{"norm": "rmsnorm", "norm_eps": 1e-05, "positions": "rope", "attn_scale": 0.125, "parallel_block": true, "init": "uniform", "init_std_o": 0.00607, "optimizer": "muon_variant", "grad_clip": 1.0, "decay_fraction": 0.871, "decay_shape": "linear", "final_lr_fraction": 0.05, "doc_mask": true, "dataset": "wikipedia_en"}
MLP neurons of a small language model. Each row is named by its layer, matrix (gate and up: input weights) and neuron, and shows model dimensions 0-255. Each number is 500 + 50 x the weight over its row's rms, rounded and kept within 0 to 999. Numbers have three digits each. A neuron's up and down rows have the sign that makes its largest values positive.
After each neuron's rows, "fires on" lists the tokens most often at its 100 highest values on Wikipedia text that the model never trained on.

L7.gate170:608533496504472477491506513502478431393527557429483533505511434456547524553485412448531448541421534431458497522547543483568477522489468434486444464477470407554471400489537463430542482535490527506492463583531481466548545486493534455538581506607479455438538478421410572495569475506365492561482487451645540465518444504458533487384466499517474463440515542530456470604455441534526516420462473520527528497458455521604531502488417520561409511381455525470581547375528476480537467572407582528528474566609526400532448552532490627524561493560469481435516540506498496484546520616487565518532565545442519566453435536546494418515401467408396561502484432527488443521453477474530544488493531517517490421495521549514564451499500540466421475495548508497475509544513453547495444540451534
L7.up170:459438533581547499574535508513521488469482505498471499434446491554459490444571623527547544448464555414498506599571511546449550543545493481564484498521618576430478467495522539437495476465372458440546463523547571480561498507516502459511581471553464451490586567414446495537485471520430462502373478459431498556503553347516473497410419495486567598558515456521577553539441458498518499371506518534500505533497566505476470534546486587476534557494456379573550509544458480464474434527493463548519452578638429476485509498482592535475440498461477581503445534535505459496476547504468548499560532504592451497426533546494415536488452455437483515468479508568422519539414500492476549552475585495528546429456618496412483543519452474487488480544489446385535517443561533448533492490422564
fires on: " of", " and", ";", ",", " de", " "

L3.gate211:499562455544426519429515554542479457482496481503503556562491448524519520577529537500434496501539419534506532544542424488508426470408501520497541443478464504472523486482487446454507515494465471427533504513529485558604406528569464510478510609496508504516582410480527473490393560652461638467517498573492548532441549510587532522438570537403486474536441439422468509480487539481401445477465605515449575532514485514474540536428500485479496573520466477490448548512597416526560533506524569564565478527536477411524564404394511496482455546528507502509580435518504463471497523474479535446405421504615522474540491350510559566526551559538543469458618535543532449469525394526547488479561529430527467488485610440571489501556585460557481591558501516400558485497451547538472544516475513
L3.up211:420461515418479522482504479506534527452502530479436513506449483561601478457487517508548595503458450565414516515449523423505445510565552546424518478494465475479510492445446430606511446579485509503530531568414605533521500524555438492485550552558492517585475386589477424579503541618529472477476552588510544548479557541504453554514477465524556468351544568477415558444502612542553531506506527526501471540350424605479478485477491449541485502522505523582444513491542489460609549605497490414551513492496568495437495486501500568455453538494487505550569508509508530461525590497437459424485468541409441390389504545576466441487505480438533500467568532464542506533507522511561557499414457607458534477504561537475587457533487499478477616558541482501549466408517519515501508480407537
fires on: "ev", " ESP", "US", " el", " do", " members"

L2.gate292:537448570512492533518531459559395536467491577558452503523447452375577495600471455466550432451502571483417454489449537473529504451458489577506470526480558474530578529509565624451464596496518592455512469545548454484494557478482524423506485504459405561489482475498523578505467690429454547538510461509442418509556472461559497429498545469395496524499506507554494470557521553481520546548581442448472452496534550514468544480470541529518477392498443480444436562450421510412486425539488504485497390512442483453477505485577600410544450560552501527587520455445499444459505606516420430470443546521464540517536454560573563504460490474516486428540524558536503572538567625472462459538534527551438424469511597493433474549503456422401517529546502523456513483535539518470504536544478566
L2.up292:475556483534513510464450566562551542459493486421456498477484442511462506604451408514485450503606535501542562425515505589548473557530476565452526484502564506408442475473491456499463590579500445483388527575473495567509459455515536406387469516450571607497483514470532444458528526470503459555494501531534550534430504556532481432496505542432540471513490494499429524534486428487512491451486350419524511573494504469495423453555476450404488420573532349486441495528474346493461548432557545491448483490470491456464468466552516492548561609498459441472533522538419499535509466500476584417542494510437533509452475476491464486468590474482431410488490443538455436536548618547545536424503431536539517517473519499441416442556466576457547652494507512546554454458430426467499531553476454
fires on: "ing", "ating"

L3.gate517:544445491486423538530463556547549400461486469511507497560452460612469396459506477479565467508413474529516516508525496458576560435478444489525558533484517519491468438421591479471560487514476494453423455433511575505533460452575515482547526436508454449546487552569443502489496490570488588524447485545574502517489484510457417421563535435511511437499507428445386461531487555558514494455505485500488508586537547473499483448578429529508603490580515542545495473536570570516462514442501502632511494545412526553466583506559487507463462506476650579487410485514541506526471680473529520492545537570447541464532534524474662408434504517523465457521520449553488516461545560575413482456495573423440417497497577491480568410505552497552550438527487551526523564507483491470480537642516511
L3.up517:583437446519472493441432511499572417512497578545491372478513470619522515486518483470505475488492494486515463584552522478470461487506506523496540443399464505545562467465533451509460416526518519398438454450437488504485437506515544459573545529495434541557483440516460511498464494556537461485505482586482508481487424435518539399498571506510506447480443427436389433531456497470555437468428395485382478510429428486449522517590560539462496476581524476450459533505507540549526438455539530554440489482462564523418573513534469531543546517493579477506431501461596536446432544470500497521537474462506577462522585576470540384503451433531507535494493497536399418476588499541509434449497529481478482535582594546428468449424455529553542547662405462460455521439435448414412513610544530
fires on: " Dr", " Pr", " dr", "r", " Br", "br"

L2.gate321:524498489496472584460474489553439519569537509474506583411422481549453496548485507543387405436553512517539548494566561492440469398520497457471444563579434541430552566591443465554520498508526482465541407468483548591511552473524518599551507515485426540416548586554606387511475576530524500469528587505443470543532462532482537543486520425504461574535526517470459520471522515458528506619597409458562518509548450507444595510587565458505554559424559501504479484517462439551475518514428514461451441569538521491445437540489494530594492580538513444463494571363405532517539486551563446500437490516422540527598514515445527432578464575471516457500518438491474442524471498564567434556503494613583564546477519486482558526550514500511567473507419464472494464451456519466488472553592541
L2.up321:480418450449576571459508523525449536527437470476513545412444477465530522497552464510499380478548454490524530506489520546462526512586461523452518453504468527438578572461562605508559495572406492572558465486495541440535469473503478538565558492491547446502437553540514467470521524545469456496565503448429502453497519502454633538359507381592479486571499457558560503595509462474517461522561540492531575510590498469460456488532556442447519542459520548519462465506490492493520542464451530537460488567519476525492484571507452489584557452457510473459586457568551481503597460464451567572387382561406478536433598513523562372546500514531580494484447511459364541565522511486525402537433526434533516502467484504482615500507523519536497450582430394490449472533416523431411482515557525
fires on: " per", " op", " Super", " Per", " cent", " super"

L7.gate87:486465566560540523464483499401509597503400511591510534493498442490515506540474531518495502549412549500470423534498489528475430447517519455546459426595525528517515526489459511530458510542485471513434523472477543465448565567578493504548466484448522481432510393487612625460477517499483471506630474509460471496486489457445535527469464471506471479534467575471594440552408463442474523576447510418530483510442524426491522606400498515498543426518519453464558419507538639451533486432533527537546458513562486412554633550520498500527476568522457489542442558507538546533461530501513465549527461492532483458476508442563570527542464505464485555466459501535615532515605600539571507617527491467525523513491427493528387452531574534550495611469510596570477452362477508419587458434417472
L7.up87:531458377568470530469530493444430529418523493576518464617569446439474552573545517522504602579579501447446451576535546482453485478466472571503462496459457513497567450515521530527485574552504459575522526539407492533460555480470498558436517439527572494487522517528504456547438460464495550569493466491513517427448439460478489475513456544594471561472444566392563448516528492449585508526544530492516507497514500500417544497496348494512538426501497450483460391504435416587460437525496500578475582434527545534484480507547419459637462494432519490468482499509415472486443468432458560571497493526611550489528487464546450506509407539430565548492480480551410573455462529530486528591575617486480524603546484532428437531465476530469458425561523511532530451453513588404548450471501599
fires on: "\n"

L3.gate642:601524407506501533481450455518535476435521522547536503526509385580436478487524479596549547471394505612588497472518501498530541522543553482460539508577523519502558558477389576590483461542511502464513536513507577501387526521541533436452567485476564632456542482560524554454494436403535489455582551594505537517512477578506478556518488463439514471453532480391533516524439508555486472501499485467522469487507503512532546478535520472459526495499483469545550519567470445586569529515603489541479439479634489438500517533409373450525380475472487508539502481439608397473505536472510396483366487446513518532595389388525461465518441460506483476458597444451507464538501471488469566522447508468492481420537472461444470491455539514589473510499441487456453463545453593544529569453554479
L3.up642:493441491610495451489515479432471479499507461456501510510482502454573526564461433518460568483475418470458533590557409510414466542431558526463482504421547401535469548564470476474588366492507455492479486559438527422495497489489426438545467500415554513533536593504427468531446500552493534538482534620435583460509519553472422491580521516539584490485508552581499457410487516517514408411494459448516516499571554527406596518480408503462507498526509507504479501602413525495454510546529518406636540503610493527463608514504521515406448513512436526620487381505582535440537486560533455563431535506495498526524443480485557511541525510473476518544520540571480496504498550537522532499459565424528521558610551520392468415484515533498530579498403517495560496525526455517525464568428419
fires on: "st", "h", "act", "ire", "ite"

L3.gate415:553526507407499499489453488568511554526436528523452518521504481440509539523577499602573399552500495525478511617487481521567567580533583469502542452548458469613414550545622445475500508411532640534482457515428492474516463495490582494533545487478453514492544498472470542541439516428401508520411491428560456518396426490432397465431501433535543451535530450562418470509485536460552489506534458651489487481535546461426488462502411572557512470435557492480482556394544455548523411471471500535576477470456420495547498408520527486565442547474447524563599476436435501465492592447507481456511519487464446500508455501451505464463521484482558580504455506527547546489489483410535528640584544490374505479551541477501532510572499398478520523550486550500477396478471538479471469504496548
L3.up415:482460561516489471585480522499485451543468521563426510539506562508545401421426507560534496575555524527517478536507473449552537588499531545556538488462450555483471645513540398509464491466549574559526503530531524544494559495566459400567521491457597458488475541525382592493592486475523434535483516407485482534449556528459423583451587466479569478516471576433515553535494519418556480493550527624504526490492463553486517446518455578555477476567562594467535588533531448454492456449434499497568496479498419583551539482482498506554583466465528461563445433510504448543462547443526453536504470459509508579381456461567473476461497419462488406512477458479478491503413580477508465546538561457399526544544510481371486497465456497594473514469454543508384511513383404470469525493522397
fires on: " part", " member", "ion", "ort", " general", " leader"

L2.gate183:532464449514513522515587526519482502482504447591521491546530436591479411398521496595512520457443549440470600496458519539490465517489449605551564471591487595498537613474455495510461587566486547463463547556432514449516554555516460491517547558532509505475487530473502438606578529560522478493518552532443558482570504486524528558450420496480465451560515478419483472512490525532603598454526446530517516493377454533411505472479467556480579491435497397525515581541565463516434563572404508544583571498492505539522523559509478495471476581552486448510431524447405519523530418468512452449454462439489552442543487483558501508510511534480435554567428462401523437436508507492520460518565549499515494477471572447506570503595388552606467440431424411466430511585459546519403556416523482
L2.up183:505378495489490508482404529490563529489477559505493521415462481551538529472555458574493479487474564508493525448547511520517440521539379484529436434428563455439497495546536478480495535434438555624448510514509530444446629479536523424474552524445494446469494498509460486455416498550508488500405502461554468494415546529543502500555426452458468532362497539511569446494471512452522532485494467440505518606482525441549368439475483508418460393493416508546460438460442475509435484581489476451558466463448488509424582544509439507570540588497515445512475406446567489548540536579543369590517523462465506602489546466554507475577442506561446591430471450656538468500468434515500458460481452547465443443540519466458527513450527537557579499497458452541509492545499364531524547475561535
fires on: "ure", "age", "er", "ion", " Town", " Other"

L2.gate310:454423512548479393614534468413481562514469485492487507511525454461577506547458496462475436483513596447414609542500560458507524431501474557522515533469522537473488547566471524548564537429556526493454444541552474538439536557473549539575500446519421534498514517511466516445525569420463528507466530530468517530522539435510499531500598501506484529462504554382483372551486561492565520587468494515419506475573554487505511546481508545488476405471500582532475536416575549520543382522466425539448404521521458459538573513561449460526511480487521466457507581454540586580561584456581467592436592525519538448477581555420450479514456506449501471570550491386480474491496527450535526498448615501508439433464471427473549602588426663544485509547538517539463569505544449484473523567451475
L2.up310:529468572443436554443518516443559517479554501453483519505544548531518420421458432473588411423466540463374598510460431496402522451541491526490450441439483578510566515536468472547526508444507528502419456460524552463490434461596445400423559418354522495491522449591450567465532473370495493495499461473463392546492567445490427556541588448501529531431520454467471422538410535503473570574521568543444548594540488459510468512549449517487451585476504523389522484515521579485600488472514500585573542474570454415488444522457504498539450512465444467453515508453515531484495472426497488511519503466485459520460520407495565555492522475484492569515429442540551396477524408466565572447541432514442455497621447535495535513489435504507551477455581516523580522506542466527531536504464436
fires on: " form", " leg", " ed", " Form", "^{[", "I"

L2.gate196:402470582478563540592435426489553580533428539483507530440409535515524540484499462442507526518525497495509497519551523594459513474556506544472591488500544470561487537465520578432495513440540545516519445480520513538550518500608555428506455411396515614440428520549474487540465438522457491566469557496511600419463491519564490517570645582466541570502476428533514565620491492511471466536481497425490365480526506543549494513503506515536519539486514474496399502495435502479545539463625479529553516448468547425531590500549519525524513624424455542456511503421409518370553475478520452592528484450540572485564464581490577485553541493485513519392499442475522470475434531480514533587468567575440496528465561521457554599487449449464523467514523493485515459465514496514572439448568612
L2.up196:510453653416496557501459508573462514509504449532562570474484484573505560559516537461434492564527467486461471384528424558480503528512490509456533549506469481443465448552479504446587476552551589572502437561474523551576486597498517443444490434529583438537575445423448462504507518516551501481569527482379433485527474499591496484523545508530521464530439495555518383554485516513480413434547447580494587552476589603403497390417409541528375486456497430555539576485492471540442553443509480431529506514416497472496609529484511458482548558479513525451523418499479579523414450485445500464512519486525608477533480590472467556534517521491521544502562482486450557521526570533452423516510549563431457612396515457465432482499576531550471474567494428513461506493529484543551575520474483
fires on: "ing", "ite", "ra", "ain", "ive"

L3.gate160:604485445402495488542510381524595486586423392557544509488571565490539441576512404376477518465619497442490552508451479566496512491541577433502445521480515513520462503505474551404553517528421460476523492456535445515439532501640441500517514508489485438540623509511546456484475473511460421412534590450460522520465418561529558516470578467528512471544560545504390516488454591561487509608501537540557511503548540429447524504589499478442526467428490538437480489478570511529593532475465416520567507508583529505576596469467441540554481459488477587507511409506463503438568547503430432532411555466525551499493540484491453548465567501474545472521571571491543570468469515512458474599471508433455577437512508464547417409506466476508520465494498533573416429474473561473494494481463455
L3.up160:539489374559381543436491479446475513495453484514485548475535581535496552577434431484516603542553510515548476401487570565465485490458522453495555622610513498482606514598476491591510600475449516456505470451512493533447397615563498440509514545463448507561546556460436593440548454497424487483577499457492509491572458518470490532409413500594542477522586522578469541412474482598407495418488528492518539510514490499475549487463485523405457473563549469498567500524554453490423482461554538451496546469566523556535480436502471447574465458533542454422567527589532434525424524527535493511425464436519464395523448401465493520453518402424535532560418449521507489569481529565494500395547544557558530558455495478502475493512466569508526496465455486453472487502493523436555515466414454
fires on: " there", " also", " qu", " entire", " is a"

L2.gate462:529466423458521505449399448562500461461431434440511507445504489478554500599491501503572503527566495560511518433484524496493525501511485535525685537452592544399417504482556494424602510383525504461455444514410516534465472552555531524475540441448566471491481543543566472546508487559505568538487451681519472542471483485630337506445564489449533445474568469466527573551512564523490514519551471478435560444557537441499495469558509462518480496514435529490566565592491556459496454485575501504460493441532520490484493517486439485525549561525470542449476582507433483538562490438493591540590438475428508484542476524576518497498588426382466562528509516458552549523482521531458564496449619521493592451451534547482512567510443514523542477458510541557447534544527462498543540380460475
L2.up462:565474508500545441514538523559585566447415522465461500410562370536417496474507587421455507501491505540557429465421457442460442469508416572409563540459491572496496443497496451534502510516455483525537541407541504400464521493524471582428482530539538470570470521482532370508498502498596498488448517520569472532524477536519460483507446574508611456439475444548528448435507503468531495471554544442509449487391518505477492590550570488490456479423482545441528635585566609552490539488440508559526504535502549493530546534554413497526537454459519543445510488420473498353488521459539505436481488479399568497474550448497498458475461501441464507484373507528477541582527451533523516554508481541568441517407493371479500469511445455516436569520525559531428630479543419492452453486570478
fires on: " Dr", " dr", " par", " Par", "por"

L3.gate334:509464510555482551532470481542489430587499485531436588525455501574502503422572530565476432448519509526499472546510489590491529519540449552565513496603573505611545461470504474515592476496502527490499529454425425499555618476454534457486480435568522527381527505509513507417500540511517543492531486535530449559493448510457562484634598452392460454381512541539552386499545465416551496483508423503458455603597531544481557521516423436547568476455476462559539435505462605531529473559531590447478463485453468477568550505487536482534512570484433463516511603417493438446474547429521487555520424561614405496474585534415517586478472548537551585491471516458443454409559452511459513542602532511444482505433505479473540478479484505513446526451467467481425507404421498465452539518497467
L3.up334:496513466488460511484476510440425476565519537485464544507534466459509490490546432443448534500526482485558483483572513534514533458513426554438549458473562462465570477549488558462578444541514570487534533520567541552510456581452484430445462482474489554501500451457503511480490488511550570582480529488536576530430523573524525477553581581451469484547413486460536455569461540460446510563405438443552444468529519458539565514555572477542481509483491454534503500468435546551503586503484546560473393483619602507587498502544602516448478494547486481524562579547590513485449467404421595538559402566557465465576566529490519479474495637529452481562484489495481497411523507469557456485491419524560387491485456480697428595475564466369566500458426478412548456547545480431485432516489497
fires on: "h", "ic", "um", "re"

L3.gate20:525538656525474504599586482495528524503475553480555504460479539577376550470499465499489482515455513505450599570478473449544385527549501481465592433544465512464482448444505469463521541515457608515509459455413476505568534425541490532473445462448523496530615471509490481473510543450440450437431527526504519479597472466522518513653548533519494424492483459493553504497530462513494518504499490497536462584440516462438579490536486450418439568358499501504521485503414506422491591555496482444531577442473554463493572342437385493574548453481558422524467487489431523463566473500464430454471521472413356500542530485542462490534484521584504474446468488461483536502498477562514445491518513435468495468533592546537519375535498485550491567450423535587589550554513505438534509437517452
L3.up20:422582426556568545509498558511488556490552483502505509545536447528503551505540510487490474553516479461532441501537583516567472436488487461531574500530602402490384425524511542488565520453421614434461546455440530516464578550439475529474494488457580524548475584467410521536477474578458518504457499475578489395489435508464393550527529544486521571568530571635553493489503505503475574418580514511451468445556538390507538585533513516446619438413580441559505488546408546497444491464423481550505534484534509599532456517589451476598541451625493492419550467593479534427565374460594494522453520517519513515497510471477551437439423457531539471478428460482523585517525505456529457551540531529522433498456447474486527573494519567526531502519531526478421470543450513543482469433505559
fires on: "al", "y", "h", "less", "ased"

L3.gate308:525502474517540506461518556464477574508542553556552532407526537611421548413433502467536447487474520435557514407396412536524475597551443439518514576579442571397514464514527527582561484564444473510518459435419522552581526490508550514514548467453439483479537488448545516517408544454486480454537607504487484493478511551567576495464491516549482523498478496560432483516500535493429398534624480515551585427480462475444407511484603561426584496546535511572512539494400531560489549496495455421482536513490624533431465502537432535562575473442577570490508439499485538393489396555492480553482554463539554492488515449416521503607514496545470483512458426559542455505494553537475514427487428485462530505544487537451475445424457548607496519529408547509525460506461525615464465526485426
L3.up308:491536472492449510468498523532592514527608463525495508476581553403523522476537426556499477585507526400474446502548408485454552496567491436491506504434491358563434587558415577547391492561511596464458425488474494429495553430494535524489449520573448540506425525529535536473501520477449450533520552467488552465620525499458453469475472429555561670505485492520503468448469478556493439566520477480555483490463466591496472563469511451403578405488558419423479509426568564515463568490422473569484475522570535514528402514561515456439484536585553523523493473449530453513491544540484491482497455547472523528439484582504562442503430533483512467516527515536472450512491518508510517524550496577535506509497435614441452369529463519476530448496519402510504593567499509411442418509460636
fires on: " Am", "m", "z", "d", "p", "th"

L3.gate198:532523489533550523572458535464514522494505374504382469465609508525461381447537483525498461497508512463497565375537483548517483538449444438454524556477430489524460536538507523597516398473491440455443498440554488497542525507507550452427488438466512530391525503493430548530488538573481403477595568435462500546437435445450530574413542464529468558517421444528475499450506460516486428511494501591494436505453492486468525495408495565483518462511629547469536514502459462524486544540454510533618425571529442480535451516544505420353530570441543414480469398535450495457485508567502569501553470530443539473426526458532500515528651516502418540511443540459486497483500407515498533556563514473503521472550545489546524421534543509567375435549500441483490554542460468438463398391527517
L3.up198:543509457455452553431446547453516530468520474405522563419510583572583483508589525498406469422461461479497548528585503534584448470445482524582556534514452515412539583569540425516511520593467506505467490459516459577434526487549530411356524522452471542568460527528531476552468503510487453471522556590507446452519531497458399516467494460628487600468471416497536565486539377598492527565517442473591511535423415476529502563556470494515513538513427533478501451488519508540405588573558519525458529508524525531443447483486415449383449476516543469362460588509442555444548593460448508422589558439471428546419485514499509473467453560471504461473468495450565481585464413537487508562524518488516515517517405520483515514465534517512533520553510470496482516527509534467553455607443529
fires on: " Tw", " tw", " al", " Abd", "d", "p"

L3.gate130:466567438525460405524497514557473514497505433515556529505545549522516500548569594497436460530460460523471511476579503472440602489459499468457567519559506430508435476506485452484481494555497471417495480577572438519493634536483519499525495494539520489413415469508524528501351481572490460533562456541513486546576486483566527508527434482453537612480465464383496564574536406474493449488506471545485518442505435552528568508358406415420471565511463422520523428465597489470483543414414487568488560595491515478547484506567505459470494517463542536468481492534447469547503438540444519480489548500643511535495417433511555482519435612469510455499543524537500416549442520498591519601483475487468517599551513464464426499423548501526434524470483545414442551470550520485419504544358572
L3.up130:511443523551405539474538476456400519548469475485608566453495582495492563479470495512456519505601493557494581416434501523518396573498551435522612533497576491486438470486494470540541469504541493511534490475552461530483501450506565425458461495532596557527476510653509585509543508479507546472436624480595493549506559498521476467502584537537482500465630570440495541506431557401541379468562445423541471539511517490528599528483457523528431480501464533319506526478502405438548505521455486487528479436576466623503470623406555450449522546386534551473428429504489482449558585520480514484534511453523502532603510437504463590490479538514505511494436532483437562435470516514460495526469475556465527534551521489488543516470516448509518554514555467426535488558515497507507510387463513
fires on: " ===", "===", "$", "ur"

L3.gate51:536452530519514427422484457401477440591519589528592505432603537552481571396490515461519511536422458466574489445461540467630501541487510548588459527506488555552460462563469551544555413450523449527470440447429497525441531530480476456543548471383478456511448475485494512379482434524561445491583537534578474377453484539413557451608560479517539520474624547554444550533545576493527380552498494553539544498384430457481430534542576497554490470465487453485495486458483576573455459458527498464424545469504506507497473477507516480642534527483527498578561504492465522451545510471506410478476472481483568522508464461477499543454469484467572529442479477491533513521430542554426536538476490551431488496583546570430376473459507561588451489457473483495446465491476435453543573483574520
L3.up51:467485467532491542454507532473439543560484518591500434461458508502504496467565484379534562514542477511535469492490546410515483541534525560568497491508563470519486514666453559566474445512482475490552449508472495420457583489366472432494494524410514514529537442441480439532522400526436515480686504628461389433498456548504544387453464544524544499505445629507512423525508562537467582585538561470516492501518483522487502639570421391534532486489585497451553536550444485483427479599536468434498482450466508611550422519490469482565415499591493590525515488459499536501629550521556456589467510487466508482475470526490481503443544485467558471476544433549508515486456584496521552496504496522520575517533480567449438498485443568539493490555474486449449516428433532531487472496532538
fires on: "\n"

L3.gate71:577457498477439536459479576463563506428472518469533554513471453547420490499579457446534567465465475499559537509480445539546497595438537530466488624567470471526476530448499399516513464536485478522465561562506359421488496522447528471568443448428544504545465421478540536446539423594448431516554509513563429464531539530502396506503515477520532420478363455595436524521515416530396521515538473507520525488440478477527519467505433361539482525508513435512557447477609441545396568605479485396442460541415449536495473566518448412480524399584548488523417524497496473481528521494508401454494474475518533506462501511619517581467472458545547527500453540511497491554534544500416507441485517513525433574531493462441487386538430532521476553495521435473417544565537490473508440395487511
L3.up71:479429551517543457478505408459511533475531553479545567490474461501469536497545496511480528558521408521469536471457445462480459496331551548527483445512482469543469489498507498533488532460401458588547512521545437532505552426426459506483537469521492610530519443596481524540569430407418408530502607492467599465647490534502489534481442431568517565479453628515471497459475522422543516536495516432472440506519440553483500494454543529494572474472495612611610494497443532529490483530468520466497424489483540542492472490378468406516568529557479305516483466371552539565419510488440433527558473486496445484444511456515430496474474483520543548418553466450399535506546531510471500510504542514484537495464426529421431547431395513504553487503436423472508520546499541542521500432481525
fires on: " named", " name", " term", "ld", " te", "le"

L3.gate113:508498467477401506517445516491575527511519395514576556505442531608335480487483535611444508517492525421543569460460444570530475501512487535484480490562465484403505565534487412538520457530512478518501544542501511462440594447468516491520422502477533600431484507532487499433552472569512513512499453476486497473528552530406543587570504490493439451517601411482445514469495515442494515505520435483409466491400447484491401517550532609490517548457566519599486467502454430509465509519410518520427547575450452546525537524475446481564495506495548483451629462437475400408462468533498471512461488461442468484445514419467498503548525448518582525444470512433643549413637469402522504499490525499518516437539505433534566474515436463623571569490518464440500504488497590545477595545490454
L3.up113:609418484462503552484538532491553532529629434514539590502498486527612505500495540508475453418509489502449499441416505414533449533472473508507390575460416514498523487483505382472523459468336454546499482462488533503559452439484478481498542432547491496533462423517459523509443522445429518536539582515447473517611477457486408512513548439587492542398494429425452411508468493557467495534494484508476429493496419491549518570416491486534581515510478534458484564432555539444448467488434404540476537545471624449555495514461481501584498491486524500471534515465447465459535560513465556452469458454447518352488436454468461491492418492478512478488475504509601513521546502407463496606430436636478557396512535477527481466474516395431492489516423500444501515598421515491523458557575467
fires on: " term", " name", " title", " sign", " phot", " character"

L7.gate426:378458475464535482555393467584511575488494492547529526431491533457474507483446493493587480529470557535480559435496466525497486506446519452578491387443503494553444506421412550554473528508513381498389452529557632482419533393540633565519420441511516462508509405473509549528482573500468491511429570422563420600485493512489491496464407541518468486617572409404585498510412619574565487469497473477490529552459512410405582513482475464514460463531546544524434486502502588430479412522546525469505533454554486522496454435562454510517548489525471493433511434462471525467550410469480416505540509478528516503437493408494521540529542482542441465480559529556557490533482411420518470477553455393508487540505549484480446486475453467487489575576513549501472516546519487574464412501473471
L7.up426:523409507496468444489460553526443564580416541529527544531542502466516518468495396589608523525520408521484474491510490520435447479484514633486500456496579515590438487457529459471421455486500553484465391521551559546554538468541463489584462522508541426523448558460492541562501490511485605518489539544567513630571477353494366489396475472534469505529545531451446481458463526468547472461527455565467505485470579463496517512562526548632518501438520544467543514543490522557551452574464496453525505487467484540555464438544488581512373531545555534384486476593484552583492439520504527487528453497529405647447489557533461567457556430444504437467515510477513553564523496501577435497561385481536416493551547506454570552555469549565519436462552524512520452510515522484516550483556541
fires on: " out", " part", "ion", " one", "ation"

L2.gate638:565435491567542617555484491513549541521520488511483478561478542518532486535405464525488539600537549549483509459532537511555512485535482585471394497417513513512494527490564564422528539520504471528419444501449476512519475498463414523580574442445536463565593508530565556539429476375556491450538641480522561479494527535478489414450515515515454586475478535541457570454470563564595538630501481422507470507449542522404550477592480568531528396473512501537566550514502465444460551494482502474488452403459478517636555424430507541439498526488476487536513481540502498599523574481395607463461573561516510473470477459542497519493546438438511544504508541575465633522531531445572508425520535410442461516435492543396459567533594491546573489509456455553462497547556498528543441515453513
L2.up638:515471493475431507451610553526425532430485511555460550543567491477536491554561482447540429511448518602492427473509468523506459529470486439516694580525646441469378422457513557473560505566517453506483530510500493421565434535484484488503544487538480539482380462479520500501552462543433560551489534585490476484517558536528492392588452543468551435537486500528423511629541464535500488573525463486484412527466529487573463415519509476528386515461536418512584544586453477465497467467494510459536602555484465553458493451548468491562419534480453499471532482458515400469465550469457496494482463495509450553548567509513482558474547517491526375512488552503589579560489532425495508544527482504500501463456552503540449594493579425533578563487533542613588465450493538600549521419509504
fires on: "ous", "ating", "os", "ome", "ing", "ate"

L3.gate584:514449573499504524519415486552545482533485456517479466600553479488502482570455531528534483494486473406473540538458395525459605549582488516489496424533528527463534531511555480585509444462424406458597471473541621547535513536545491380477503342534354520432458520596490490416447491468519489416494542509468422516491382462468425488548524451477506439508589433495555434502486435544448390474402473552568458544486573537539497462460458560546481538525552505488404543493498457525605537558477444474449373541540543534454488534527472485394461474462436598545488445481495433525517461469485507576562478455535543474467486436413479514587459561478506498466462499476485480459516526525551560457509437479571449404522536518603547498495445512519542516551396492503495554513449473501534466488537414
L3.up584:539466448586506526605582533492472484515539436400446521495469483518571564532504560485503531592495512469507528542440353452455446472495490642618529461538485455543555546518506583516496532525476434537503491519489416465504468510526498542462518534534559464466520610473490461401467557587446455599548500643520458579519409506467473612446495477492498499461461491434493451502505431509542476570527534555604520420453445587479531577530542395504444453502473516423482538577498502567482536542554527378524583513526531515468533450595448514517515594543581476477444499445494542462439446464564437613471502463504508429513489532530498567528550552583454552546464511569516529438552534475473525551495449601498525561545544419458553467610485522484518463536507573561470477469493474535483432538503521
fires on: " result", "h", " determ", "st", " length"

L2.gate529:472444500534445501552482539495500460545433563476529520456440551568530512522497406460477481376494501498540496549505497515488500427516523537588435432454497585611541604507529478555502542529496495479504491485538503482433570456556477523498404541458526438550478391590578458675482494493491462478494500500517511514569535515515477538469494594420393539519609515622424487526528556436581536551575487511521514514509531456484523449554497391449579512458529538495527485506452528494489439535463555465526527396412423527574419548447448513438405521531534514545596551413515519481479440528541467433431506443479516503437560492485461372503508399485503526547425423512543398515526429517600456453529484388471571473472490526462457482523496458464539514441479390502465472506594464473493500515554573
L2.up529:611454487453549477517477458479601525518481647430553494398454449527524559542546457491465492398472519481570513464558481505510509470563510532534445398484451574570539604557465577514566546456495508508504583529603498478422598422437512409541527473508491467389509627527526494461475528478514526478536475517600560492476480481464463489513479470448548503479482536537492468550589525441518563518505485497516443521615388534580556538572406523505586469547509536526480471615513559476552458485527515457500407503451452458507467568492511489589523408469431575570515508416488432528459469558479397520491571491473516507459486580476612381500516458463404546503505499515445471393526468513473550510442500476509521556462581529538469532476436587489530482490433491468587562525566517507487557523543513
fires on: "er", " received", " acqu", "iss", " sold", " Other"